Weights of a small transformer language model: no biases in attention or MLP, a variant of Muon for these matrices.
MLP neurons of a small language model. Each row is named by its layer, matrix (up: input weights) and neuron, and shows model dimensions 96-223. Each number is 128 + 24 x the weight over its row's rms, rounded and kept within 0 to 255.
After each neuron's rows, "fires after" lists the tokens most often just before its 100 highest values on Wikipedia text that the model never trained on.

L10.up504 [119 111 106 127 140 117 120 117 120 172 118 137 162 137 109 159 121  68 121 133 111  89 144 135 130 179 111  97 181 163 127 153 134 126 143 156 132 130 126 132 142 159 116 143 108 172 108 103 107 144 151 152  71 101 142 128 178 147 139 118 151 131 112  92 142 107 154  89 153 122 131  97  65 156 118 144 121 125 150 116 139 165 107 125 110 169 119 116 135 109  94 124 153 111 198 117 127 146 174 123  90  95 147 167 162 131 100 136 160 122 132 142 133 115 159 137 143 153 149 129 115 147 131  82 106 121 173 167]
fires after: " ", ".", "-", "0"

L8.up5 [106 100 100 122 110 110 166  83  77 163 153 119 148 131 118 146 119 124 149 139 135 149 148 122 113 144 155 114 114 154 136  71 118 134 132 164 143  83 134 126 116  91 116 121 156 167 110  98 150 128 117 126 118 147 141 134 130 149 100 106  99 124 111 150 111 120 144 123 109 156 152 131 149 121 147  94 172 103 145 135 118 192 101 154 108 158 142 116 143 103 127 128 182  98  77 127 140 139 147 112 130 113 106 117  97 111 136 131 101 146 140 139 130 166 104 122 143 137 116 139  94  94 105 108  98 105 139 142]
fires after: "0", "9", ":", "8", "1", "°"

L7.up396 [136  95  69 101 163 110 142 104  89 126 127 125 107 149 115 127 131 146 127 154  84 163  98 125 137 146 191 141 144  90 110 121 155 118 137 133 110  92 163  53 122  79 129 164 102 137  95 101 103 150 111 131 148 119 120 148 119 149 119 136 105 179 111 144 123 129  74 106 112 132 147 112 118 157 142 116 136 114 128  84 124 119 162 117 116 162 158 103 126 119 107 156 146 121 109 169 140 131 133 178 110 130 136 133 130 150 137 146 164 119 118 150 114 115 133 115 110 155 166 119 137  90 138 134  98 115 111 147]
fires after: "1", " ", "|"

L10.up607 [108 114 153 163 112 128 176 143 135  96 109  89 107 138 153  80  80 130 173 169 130 121 115 128 153 130 151 154 143 129 135 152  93 112 150 137 124 101 133  96  96 131  81 145 129 135 125 127 140  83 114 135 142 150  98 143 135 132 123 131 103 155 147 152 115  92 143 132 119 152  98 129 155 114 123 122 126  69 124  86 175 145 119 136 119 149 142 125 127 122 128 122 134  82  94 141  64 155 144 108 139 119 174 131 137 157 133 140 144 105 140  99 120 150 153 101 103 111 140 128 121 122 104 161 119 112 128 137]
fires after: " ", "1", "|", " P", "–", "0"

L7.up295 [160 168 112 145 121 136 114 203 132 147 143 176 100 105 111  94 162 123 138 131 129 136 116 155 102 140 171 134 141 157 135 125 149 129 133 115 110 105  98 108 109 132 120 161 160 108 105 143 122 117 133 146 123 145 114 141 174 148 130 139 137 136 135 128 169 123 129 106  93 110 143 128 126 100 146  84 144 138 122 167 121 135 202 113 126 123 112 114 184 111 149 132 118 119 117 189 149 175 117 110  73 123 124 123 140 136 121 161  91 138  74 135 167 141 152 130  91 106  70 142 146 133  79 133 104 134 137 132]
fires after: " ", "0", " the", "9"

L7.up531 [104 112 129 119 149 147 132 153 120 125 117  97 157 151 135 105 114 165 124 135 163 117 184 127 139 149 108 149 156 149 130 142 137 111 122 132 109 103  95 115 158 106 107 152 151  98 116  84 140 120 162 141 122 110 126 171 148 121 100 113 131 125 156 117 116 135 113 166 106 115 125 151 131 121 157 141 111 185 169 170  95  73 115 148 112  83  88 105 119 113 116 113 121 150 110 159 104 168 158 130  78 112 179 123 128 121  89 107 111 104 133 186 148 173 120  79 100 143 160 127 115 113 159 139 142 143 135 106]
fires after: " ", " |", " (", ".", "–"

L5.up584 [125 141 122 150 132 130 108 124 133  85 103 153  83 111 160 135 143 124 129 141 139 129 103  88 103 146 134 132 116 106 148 167 117 133  99 124 149 120 137 123 159  92  60 129 151 147 115 120 100 114 117 125 108 133 122 130 161  90 124 107  85 112  76 196 117 137 138 133 123 114 117 170 133 159 121  93 144 128 142 116 129 146 148 118  84 106  89 124  92 107 130 145 108 118 148 166 116 141  99 132 142 165 106 194 100 180 153 117 121 118 107 126 110  76 100  86 119 122 133  98 208 106 161 132 129 134 151 144]
fires after: "1", "2", "4", "6", " In"

L7.up241 [106 126 122 203 109 152 100 105 139 178 130 126 149 105  97 159 138 128 134  87 106 100 156 104 116 130 150 120 127 102 132  82 101 143  94 122 118 177 189 117 153 137 103 124  73 131 167 151 135  89 110 125 104 128 143 157  98 122 125 103 145 112 121 118 118 157 121 149 118 115 149 125 127  90 108 125 146 169 104 110 165 141 121 146 169 135 155  95 145 176 114 118 145 166 137 133 138 124 132 139 117 155 154  92 172 164 137 124 183 129 143 108 152 144 108 111 170 127 145 117 117 140  84 133  98 124 119 126]
fires after: " ", " V", "–", "ul", "|", "0"

L8.up341 [136 106  83 120 136 138 114 121 141 147 148 141 108 164 163 116 133 115 146 159 104 104 116 132 122 155 141 138  93 141 138 123 121 155 147 141 115 142 146  78 152  92  99 140 112 122 127 101 134 115 110 123 145 137 130 126 103 138 105 126 106 155 157 126 128 128  98 102 116  99 162 106 132 147 120 106 143 121 155 113 143 121 135 153 110  95 163 125 150 151 152 130 149  72 183 108  85 146  99 157  76  96 157 163 131 105  89 156 124 142 144 119 101 139 163 137 122 115 137  66 120 145 101 167 145 131 115  87]
fires after: "1", " ", " m", "|", "ph"

L4.up790 [133 134 117 187  97 112 121 147 144 116  83 130 112 118 173 157 116 133  94 122 181 123 119  97 139  98  92 129 140  98 129 138 128 155 120 141 134 106 106 152 119 144 144  82 129  98 143 152 171 131  94 160  90 183 142 151 132 122 131 131  96 112 150 136 143 129 141 126 107 148 130 133 123 156  88 135 103 104 170 143 131  63 138 108 140 120 124 105  96 160 143 113 107 131 128 144 127 132 174 118  77  85 126 128 106 116 171 110 137 114 130 164 137 135 145 136 133 122 150 164 160 115 106 144 117 140  77 161]
fires after: "2", "9", "8", "1", " re", "7"

L3.up702 [111 149  89 144 155 142 104  80 164 128 132 103 170  58 162 106 126 156 139 143 103 146 128 154 103 100 135 112 153 150 119 133 109 153 155 150 107 205 103  99 116  98 133 103 105 125 109 131  92 155 144 142 111 147 121 143 145 142  89 123 121 125 139 128 134 133 130 134 122 117 166 148 165 169 129 165 157 143 135 150  98 141 136 119  84  83  96 131 103 124 161 108 178  85 155 157 170 120 168 116 121  94 132 130 130 138 148 136  68 125 135  88 134 173 142 149 136 111 127 111 109 146 123 136 141 165 110  91]
fires after: " ", " October", " December", " March", " July", " November"

L3.up824 [153 108 131 146 170 112 141 106 163 122 125 115 152 147 161 133 124 158  91 124 105 144 153 102 122  80  88 120 191 126 133 154 121 156 140 156 148  90 132 107 149 128  81 117 119 116 135 189  90 129  91 140  90 115 120 119 166 160  93 150 126 124 125 155 110 184 157 126 108 120 143 124 124 131 130 170 144 132 165 125 114 101 150 116 113 108  96 156 182 152 146 141 119  96 112 155 135 136 152 117 143  75 111 142 119 172 178 115 135 151 111 141 121 127 115 128 107 162 132 105 126 128  79 133 114 106 156  95]
fires after: " October", " December", " March", " September", " August", " January"

L3.up646 [117 112 133 123 136 106  86 107 133  53 167 153 125 147 111 139  90 130 133 134 113 109 129  97 104 157 116 179 113 102 189 109 101 113 159 163 132 130 120 115 122 144 163  94 142 110 131 119 125 142 140 147 137 124 118 158 121 117 132 143 136 136 141 103 172  79 106 135 178 114 143 142 133 146 140 154 147 134 136 115 102 105 142 136  93 140  90 121 110 144 107 133  81  89 147 142 126 124 150  68 119 108 135 152 150 129 120 127 141 101 121 160 101 159 112 154 108 198  94 164 128 130 131 144 123 130 112 164]
fires after: "0", "6", "2", "3", "5", "1"

L3.up24 [143 155 151 126 107 147 101 129 160 108 105 129 135 135 124 112 107 131 151 121 115 139  99  89 103 110  99 140 111  88 128 129  95 164 147 207 127 146 103 138 163 114 125 111 132 139 149 104 152 112 112 103 151 112 149 114 125 120 102 175 103 107 133 164 146  85 112 168 158  91 131  98 135 142 131 124 128 124 122  83 137  89 114 166 134 120 148 124 113 110 149 167 101 150 147 165 127 153 120  97 122 110 130 159 160 113 112 148 129 165 123 148 143 124 150 137 141 115 105 117 116 104 165 140  92 136 144  77]
fires after: ".", "3", " m", "0", "5"

L7.up580 [116  90  90 113 135 121 104 121 163  73  99 168 114 108 120 114 143 139  98 128 103 114 158 125 142 141 156 164 130 147 121 139 125 160 135 145 116 105 107 134 131 134  85  94 131 139 164 119 117 142 141 146 124 101  91 138 108 131 147 113 146  97 135 124 123 134 161 138 148 143  91 144 140 119 145 109 140  81 125 139 150 130 124 125 160 171 105 102  88 118  96 132 107 132  70 115 163 146 137 117 123 126 138 159  88 180 125 129 172 140 149 135 172 130  97 134 120 149 131 163 144  86 123  99 117 154 141 126]
fires after: ",", " New", " of", " M", " Los"

L5.up781 [157 140  91 117 148 130  99 180 148 137 114  75 123  82 145 120 117 105 160 177  99  91 161 117 133 145 119 148 126 102 138 112 150 152 177 141 135 150 135 145 102 211 111 145 140 117 109 112 138 106 157 114 129 117 113  88 128 138  73 149 145 134 131  97  76 119 150 131  95 121 145 104 169 126 140 118  96 115 121 162 100  76 126 121 109 139  89 139 101 110 102 130 158 151 124 149 152 134 119 129  96 143 183 138 126 147 139 139 136 103 122 116  86 161  67 129 160 112 152 130 116  95 125 158 114 117 149 136]
fires after: "–", "-", " –", " (", " un", ","

L7.up75 [131 182 116 161 112 134 150 137  92 136 119 102 121 147  78 104 117 144 106 148 136 152 148 130 157 136 136 107  91 144 136 129 136 138 116 151 128  80 134 106 112 118 149 158 151 162 182 111 116 134 108 139 109 141 123 143  92  98 108 117 145 142 148 172 131 138 140 165 153 118 107 148 124 154 145 129  78 103 144 100 137 119 122  93 135 119 138 191 142 114  95  83 132 116  95 121 128 151 206 106 113 136 114 122 164 141 131 177  77 109 143 143 116  92 136 111  79  92 123 145 108 105 120 138 158 140 143 116]
fires after: " ", "–", " Az", " ("

L8.up171 [133 120 151 116 146 134  87 116 125 113  94  85 142 111  99 131 139 130 119 120 117 139 125 160 169 127 107  83 125 147 136 159 127 127 118 115 134 133 121 148 145 122 174  94 135 111 151 126 118 100 126 120 178  97 124 145 116 144 144 123 163  94 139 128 113 119 110 120 165  90 134 134 153 103 120 152 156 172  83 127 121 132 158 131 146 111  95 133 133 167  87  96 117 133 155 121 134  83 118 136 108  99 125 140 140 142 159 152 120 133 104 118 160 170 123 168 134 126 137 129 158 139 128  86 113 188 105 176]
fires after: " ", "0", "2", "–", "1", "_{"

L10.up642 [130 147  87 117 109 138 157 115 168 174 135 118 112 183 105  95 106 157 134 155 162 123  72  87 146 142 118 138 151 115 134 119 108 115 178 155 163 127 130 109 169 125 120 150  92 125 117 113 136 107 140 139 121 143 156 156 170 125 118 114  79 152 108 124 121 149 107 149 102 158 135 119 119 158 100 115 145 104 121 111 126 174 121 110 113 147 148 145 144 143 150 149 144 128 115 127 143 160 141 145 100 139  94 155 108 134 158 116 142 112  91 129 158 140  92 113 124  95  97 144 137 118 120 118  66  98 177 108]
fires after: " ", "1", " (", ",", " −"

L3.up773 [139 193 109 149 182  89 143 148 127 100 111 129  89 160  68 153 170 142  94 158 135  76 161 123 143 123 133 104 129  91 176 154 104  98 118 133 153 120 125 143 128  98 116  85 117 130 148 115 135 103 145  89  79 154 126 133  58 150 153  99 126 117 187 152  90 124 143 139 128  81  99 137 162 153 137 159 161 128 108 116 163 117 141 123 139  74 114 143 117 123 139 139 135 117 176 120 152 132 118 125 172 119 135 113 100 159 115 112 107 131 146 132 119 164 132 159 120 103 124  96 142 113 133 110 122 158 132 109]
fires after: "9", "1", "5", "2", "3", "4"

L3.up763 [114 156  99 123 149 139 138 160 168 129 133  87  64 120 141 159 164 132  80 117 146 143 156 136  96 121 118 129  71 136  87 124 128 116 164 130 119  66 113 135  90 123 111 142  97 141 154 120 138 111  84 151 135 184 137 118 137 122 149  78 134 127 148 114  92 127 153 146 123 157 145 134 134  90 150 164 163 106 137 132 127 128 165 127 174 109 146 137 144 162 177 100 175 143 121 154 113 102 143  72 124  96 114 166 104 143 107 124 132 117 120 102 136 143 110 145 131 113  95 183 143  90 102 157 137 101 124 115]
fires after: "1", "0", "9", "4", "5"

L3.up185 [170 197 127 148 164 159 145 107 126 121 127 110 160 126 108 141  94 117  85 128  88 131 149 144 172 161 125 110 126 142 133 136 105 118 102  94 159 122 111 133 140 143 112 121 169 137 124  84 106  92 152  94 133 103 150 101 108 128 109 119 130  59 134 103 132 126 146 101 106 113 123 110 115 121 114 133 119 163 106 115 117 106 124 130 122 113 121 135 150 133 126 170 144 120 143  97 160  87 112 163 153 119 184 130 111  83 124 152 105 143 166 130 164 144 175 134  85 121 130 105 138  77  91 102  94 121 119 145]
fires after: " V", "1", "4", " v", " ", " gu"

L3.up638 [128 100 124 147 160 126 117 112 130 128 124 157 143 149 167 159 153 114 121 106 156 152 130 125 138 103 101 116 119 175 105 118 143 106 127 157 139 136 131  72  78 102 107  84 107 144 102 121 138 130  80 159 155 140  81 137 119 128  76  97 155 106 145 178 176 129 146 155 120 125 116 113 107 102 117 111 163 145 172 127 174 113  76 125 128 132 132 104 119  91 176 138 167 118 127 126 113 135 133  91 116 117 126 164 122  99  92 132 135 106 112 111 146 119 158 111 144 158 102 130  91 131 159 142 146 113 108 124]
fires after: "==\n", ".", "L", "===\n", "\n\n", ".\n\n"

L6.up586 [ 78  96 173 177  97 110  93 124 124 109 140 113 142 115 128 183  70  96 101 119 116 105 128 104 174 122 129 131 149 140 161 147 117 145 176 158 111 105 156 107 123 141 112  91 102 105 103  97 139 162 147 136 143 182 139 116 119 119 113 121 121  86 150 132  72  95 135 115 105 134 148 110  72 120  97  99 132 157 182 134 140 115 100 163 122 123  91  99 154 124 123 125 137 122 157 121 146 123 145 132  95 139 130 102 123 151 146 122 152 138 137 121  89 158  81 125 133 149 120 102  97 146 134 129 126 125 152 154]
fires after: "|", " |", " No", "-", "P", " "

L3.up114 [130 149 116 121 141 164 172 114 128  89 118 135 151 114 176 127 154 141 123 151 124 115 101 128 100 121 127 123 139 120 116 131  99 123 102 113 110 154 116 111  84 122  82 170 125  88  92 114 136 147 132  83 140 133 102 126 142 120 132 148 124 180 104 195 103 107  78  94 151 137 151 153 123 139 180 156 122 121 117  99  84 107 101 142 102 134 130 118 112 169 166 162 125 140 147 158 107 135 123 114 143 114  86 142  91 133 154 106 108  84  82 147  82 161 112 106 108 123 122 144  95 163 105 144 101 135 131 138]
fires after: "7", "8", "0", "1", "6", "3"

L10.up288 [ 97 123 141 102 128 136 126 109 164 149 122 115 127  99 106 141 132 124 117 133 121  91 113 154  78 117 101 136 164 136 132 105 128  96 142 124 137 144 113  64  94 128 166 147 123 126  73 117 135 118 172 147 150 169  85 149 136 110 115  95 143 118  82 120 103  97  80 163 119 149 137 119 163 188 145 135 154 135 121 131 103  93 128 124 153 121 109 134 198 118 112 128 128 117 125  86  99 104 117 137 109 112 133 151 134 184 130 112 132  96 118 122  64 163 134  97 151 153 161 118 113 108  83 125 134 137 129 119]
fires after: " ", "-", "–", "1"

L8.up175 [137 113 123 107 175 108 131  77 128 123 133  91  86 156 119 121 109 128 144 157 134 108 112 136 137 146 114 155 137 139 124 128 108 135 122 167 142 175 111 152 113 116 169 112 132 132  84 121 111 163 103 120 146 126 128 123 126 164  88 104 128 175 157 145 120 106 175  86 119 138 172 130 166 125 134 128 115  91 119  85 133 128 174  84 111 169 124  93 162  90 111 144 175  88  92 163 123 141 124 158 160 100 136 145 146  80 111 154 133 106 138 127  93 123 131 112 128 158 121 136 128  93 111 168  93 144 130 142]
fires after: " ", "1", "0", "|", ".", "9"

L6.up550 [151 108  88 161 140 111 112 115 108 127 149 149  88 127 149 137 132 122 144 143 101 160 117 110 119 138 183 138 105 130 142 130 106 143 115 156 116 141 170  76 129 112 132 138 112 138 112 140 109 114 116 136 112  81 107 121 171 132 117 137 144 142 155 134 132  91 139 149 134 128  83 128 143 159 114 129 134 138 152 142 135 166 105 168 141 146 156 102 124  54 100  98 120 106  95 146 121 140 147  86 140 106  97 111 123 111 150 153 176 104 138 175 110 164 143  91  91 142 155 145 136 129 122 126 137  98 147 169]
fires after: "1", "9", " "

L5.up5 [147 158 131 143 113 153 119 158 101 147 126 121 173 157 156  95 112 163  77 134 137 169 111 119 124 114 114 144 157 105 127  99 169 104 143 152 129 114 101 109 146 139 129 104  96  73 131 119 144 131 156  91 141 156 128 122 129 142 142 110 130  95 159 116 123 118 130 126 138 114 141 136 117 144 140  84 118 121 112  91 150  91 111 132 109 141  92 117 109 171 125 105  92 124 137 105 126 114 139 110 134 128 144 133 111 173 161 133 178 122 108 115 168 154 112 125 106 159 126 171  98 187 105 149 151 134 116 109]
fires after: "0", "7", "8", "9", "4", "5"

L3.up166 [140 127 120 113 137 106 111 158 132 115  85 135 145 156 111 162  62 140  83 172 154 160 110 122 119 161 142 151 158 105 127 179  75 112 115 140 115  86 126 159 108 122 115 118  81 124 118 130 119 101 144  95 108 184 171 117 121 105 153 135 121 121 113 168 137 102 131 150 129 125 131 129 113 147 167 110 126 114 137 126 126 128  98 120 131  97 129 113 155 141 117 161 148 118  92 147 121 173 166 136 125  86 122 118 135 109 127 126 113 129 104 111 139 138 151 132 152  99 170 124 110 110 157 110 100 116 134 168]
fires after: "0", "2", ")", "3", "8"

L5.up377 [153 130 136 150 138 117 149 155 133  92 117 123 141  81 163 145 134 110  99 144 142 108 103 194 139 103 117 129 150 141 154  95 133 120 104 133 113 112 130 160  89 117  87 140 107 122 163 138 103 130 122 109 171 142 129 139 164 115 112 147 139 147 167 131  74  98 114 115 105 134 123 118 122 124 167 144 120 127 102  86 157 140  81 159 174 143 110 127 132 147  90 148  75 108 154 169 162 137 133 124 167 154 102 127 139  62 127 106 116 123 128 142 118 139 104 159 114  72 140 102 112 104 174 154 146 137  99 129]
fires after: "1", "2", "0", " San", "5"

L7.up605 [126 120 105 123 114  97 168 116 184 141 164  83 135 116  98 196  97 147 133 166  82 148 157 121 151 152 122 157 146 130 156  93 120 127 129 146 158 125 147 115 146  95  86 132 118 142  72 106 103  96 132 147 119 148 113 167 106  70 145 100 106 112 126 180 160 119 100 188 121 113 109 127 123 149 141 136 148  93  90 114 152 123 112 117 147  94 141 114 113  99 148 100 119 106  89 150  96 102 125 131 178 108 137 107 140 148  78 140 124 151 166 132 136 140 104  92 111 158 131  98 131 131 118 122 129 108 143 138]
fires after: " ", "9", "1", "-", "–", " P"

L6.up377 [134 108  69 107 158 135 145 115 171 161 109 118  78 133 126  98  93 150 117 108 114 125 151  95 151 115 149 145 123 128 108 154  71  84 160 132 154 147 152  87 116 124 177 130 124  87 124  93 132 166 128 122 142 154  94 118 159 108 135 127 129 121 118 140 100  92 158 164 157 104 117  98 117 107 142 126 120 111 158 109  96 101 138 176  97 180 110 119 116 131 103 141 125  87  86 163 128 144 136 141 118 118 120 140  89 125  83 130 169 106 153  72 138 143 110 109 123 117 116 170 116 132  91 159 185 103 145  84]
fires after: " ", "1", "–"

L8.up92 [127 131 115 158 100 149 146  96  97 114 124 104 154 157 112 123 108 124 129 126 157 131 136 137  72 141 142 121 197 169 159 134 140 102 147 102 152 118  90 133 100 113 164 106 128 118 141  88 122 106 160 145 159 151 132 148 119 119 130 132 111 157 118 119 101 141 158 131 112 126 147 132 135 118 135 118 142  87 108 154 112 186 154 120 117 154 143 120 135 107 114 113 125 118  85 137 123 155 122 118  87 109 166 127 101 112 116 133 110 140 144 126 167 165 100 108 123 155 120 103 103 113 132 137 162 107  93 155]
fires after: " ", " (", "1", ".", ","

L10.up297 [162 120  80  82 126 116 152 137 108 101 113 188 126 131  84 113  97 125 141 150 132 103 161 141 145 111 107 132 164 103 119 155 145 125 129 130 174 122 157  88 109 151 146 105  91 120 142 117 123  76 126 111 162 154 112 148 105 182 129 114 153 131 141 121 141 131 103 128  87 154 195 113 145 126 132  75 122 140 171  94 149 144 121  99 134 129 129 130 113 142 153 117 142 126 160 110 111 136 102  87  96 148 131 122 130 133 118 130 128 105 165 112 143 135 151 136 106 156  88 145 131 132 102 130 124 114 135 149]
fires after: ".\n\n", " (", "\n", "==\n", " ===\n\n", "==="

L7.up404 [ 92 114 101 156 152 165 142 128 158 144  94 141 120 134 145 143 161 118 114 119 144 123 109  83 177 120 172 120 165 138  85 115 133 134 134 153 115 113 123 126 107 132 179 136 138 116  94 129 139 125 140 117  91  95 161  94 128 120 116 119 114  98  96 111 112 147 138 105 112  93 157 132 145 149 143  83 125 127 106 149 167 147 100 132 101 122 111 121 147  89  89 171 145 107 142 107 145 136 119 191 115 131 162  86 147 120 147 106 114 151 158 138 114 192 130 111 138 150  87  96 104 149 139 110 108 115  97 132]
fires after: " ", " |", "1", "0", "2", "3"

L7.up111 [105 148 102 133 154 125 111 113 111 119 137 124 129 149 145 140 129 122 184 113 129 128  98 151 152 110 109 118 145 147 138 117 164 128 159 118 114 127 149 140 149 129  92 124 113 168 115 134 112  91 124 127 130 162 159 142 169 137 142 123 154 141 117  99 129  98 119 130 135 147 143 139 126 177 115 114  93 106 105  91 135 106  95 142 160 142 131 131 107 180 110 153 115 126 154 146 138 169 151 133  82 112  68 103  96 135 166 101 110 137 168 124 121 158 105  85 166 123 120 160  71 149  96 128 111 128 131 159]
fires after: "0", "1", "2", "8", "3"

L7.up664 [114  98 121 133 139 108  81 138 134 137 106 145 106 158 125 123 117 147 130 122 169 125 145 115 148 156  72 121 144 106 163 142 160 128 105 211 135  98 164 117 119 143 160 131  85 112 169 114 139 125 132 128 150 117 103 127 135 121 146 123 129 105 124 137 168 112 133 185 142 137 148 144 137 107 122 140 135 109 195 124  86 120 171 104 138 137 155 113 121  76 157 153 106 168  99 144 150 104 134 128 120 115  95 148 139 144  94 120 132 153 134 143 158 205 132  91 100 144 124 117 102 107 134 164  85 110 136 103]
fires after: "9", "0", "7", "2", "3", "5"

L7.up98 [145 140 105 135 142 129 134 122 204 117 139 105  81 126 110 158  87 139 156 158 113 145 163 124 162 155 153 122 103 105 139 110 135 135 145 148 133 131 117  75 128 136  95 137 125 151  98 133 106 124 138 133 145 128 115 143 120 105 152 115 121 134 153 139 149 102 114 149 132 132 141 117 119 137 128 142  96 107 103 106 164 129 119 125 165 137 146  92 143  88  96 102 119  86 122 159  88 151 152 175 136  84  98 120 111 112  83 132 112 133 109  71 124 128 135  90  89 104 155  96 112 131 140 121 126 171 133  95]
fires after: "1", " ", "|", "–", " P"

L10.up703 [134  84 147 166 123 148 159 198 128 132 113 106 101 159 126  87  99 145 169 129 154 141 121 134 156  90 116 150 135 149 139 122 107 159 145 125 138 125 118 124 147 102 108 100 121 103  99 111  79 108 141 108 118 118  91 114 155  95 125  98 136 127  89 150 159 140 108 106 128 152 104 143 122 155 140 167 121 150 122 153 141 145 154 143 148  94  82 156 113 102 117 169 114 144 156 158 153 101 102  81 166 113 140 152 151 113 137 106 147 117 124 114 161 156  98 136 125  92 123 122 132  94  72 121 138 147 103  90]
fires after: " ", "–", " No", "-", "."

L10.up832 [141 130  99 122  91  87 130 128 160 119 128  82  97 163 153 123 131 143 114 132 130 152 136 157 106 151 133 111 142 125 148 141  84 110 115 155 121 141 127 126 138 100 155 112 158 131 120  88 108 101 117 189  91 125 134 150  98  82 116 118 129 111 115 117 128 113 132 146 126 145 188 143 149 169 147 146 176  85  98 122 106 141 151 131 139 159 104 101 132 123 100  65 195 137 122 142  82 109 122 146 137 143 133 149 104 134  86 159 115 150 131 115 133  88 111 135 122 142 134 105 150 132 136 108 174 127  97 121]
fires after: " ", "1", " (", "–"

L8.up576 [112 138 145 167 127 154 192 106 156 146 144 121 118 124 127 135 112 141 126 126 119 122 150  97 119 132 113 134 108 174 115  98 119 104 149 175 118 123 107  52 136 164 106 137 120 145 110 122 134 156 128 200  98 130 109 145 127 112 151 123 120 111 144 144 148 113 132 157 130 127  95 134  90 125 145 116 103 173 135 159  79 113 118 146 121 126  94 147 168 121 124 128 106 123 155 137 137 130 137  81  97  79 104 126 107 139 139 190 141 135 128 155 121 139 149 111 107 124  96 133 115  98  58 158 106 104 161 119]
fires after: " ", "–"

L10.up263 [142 115 145 184 131 129 123 154 129 158 110 124 134 139 113 149 144 109 174  82 135 114 147 102 144 113 160 107 123 101 161 126 100 131 125 152 106  96 124  88 104 127 124 127  93  81 100 131 117 111 158 115 137 130 141 147 142 133 121 148 188 113  99 144  87 120 135  94 132 136 141 163 112 102 139 140 196 118 137 120  63 108 123 131 151 124 146 129 101 123 153 126 130 152 128 111 119 134 149 135 130 143 150 146  88 129 158  66 146  81 100 128  85 149 132 162  84  83  97 108 148 183 158 116 122  94 133 113]
fires after: "2", "1", "0", "9", "–", " /"

L3.up113 [176 102  93 116 120 154 141  92 153 119  85 129 125 174 115 174 162 126 114 167 160 121 146 134 119 118 118  97 164 101 146 139 116 131 146 144 173 148 135 153 102 152 126 106 110  75  94 131 130 110 121 124 112 147 125 154 104  86 113 149  94 100 130 120 121 117 105 126 123  96 105 149 120 162 147 122 118 183 136 105 102  97  82 138 112 150 142 129 133 127 137 100 151 158 131 130 133 164  89  92  95 104 127 130 142 113 149 128 105 114 119 120 115 121 141 110 119  90 152  92 134 141 141 136 134  87 168 129]
fires after: "\n\n", ".\n\n", " |\n\n", " un", ")\n\n", " ("

L10.up603 [130 154 124 105 159 150 164 143 109 145  92 105 135 126 160 118 142 113 111 140  83 126 151  79 170 134 140 123  85  81 144 153  96 147 141 113 127 162 162 115 133 131 154 156 170 128 138 128  84  58 119 133 128 158 121 137 165 121 156 135 116 133 159  95 112 130 116 130 149 101 100 114 109 132 130 101 103 166 161 110 139 141 108 125 151 190 106 122 154 152 145  87 124 100 125 181 127 144 145  87 183 108 137 140  99 147 132 102 128  89 129  95 142 117  84 136 100 109 127 131  99 109 133 125 119  93 130 138]
fires after: " ", "–", ":"

L6.up783 [141 152 107  91 161 132 151 122 137  78 176 136 136 141 134 120 146 121 100 117 115 154 156  93  94 130 138 119  95 159 139 127 120 144 165  97 121 116 119 134 126 152 106 134 130  89 134 152 155 104 137 131 132 132 179 127 130 119 111  97  87  97 126 164  85 119 155 132 158 134 133 119  87  90 127 100 121 144 133 114  95 100  91 125 125 130 156 163 160 111 152 126 135 107 160  90 145 134 124 109  56 128 167 111 111  76 146 186 142 117 111 110 138 115 131 132 133 136 124 113 156 144 143 163 163 100 126  85]
fires after: " ", " (", " S", " un", "S"

L8.up642 [113 111 136 145  89  69 105 109 182  81 108 179 174 139 108 122 106  98 119 130 127 110 137 166  94 133 162 120 127 163 104 136 112 135 116 132 110 116  97 138 117 163 101 101 124 119 184 156 131 139 146 135 149 155 137 100 143 131 119 129 129 158 125 109 131 126 106  71 119 161 112 152 132 144 133 148 162 135 135 127 155 117 137 117 164 108 115 146 162 107 142 117 119 156  78 112 124 120 108 137 125 140 127 145 115 185  71 178 127 170 155 135 110 176 134 128  68 181 167 136 130 117 125 133 163 119 122 105]
fires after: ",", " in", " of", " was", " to"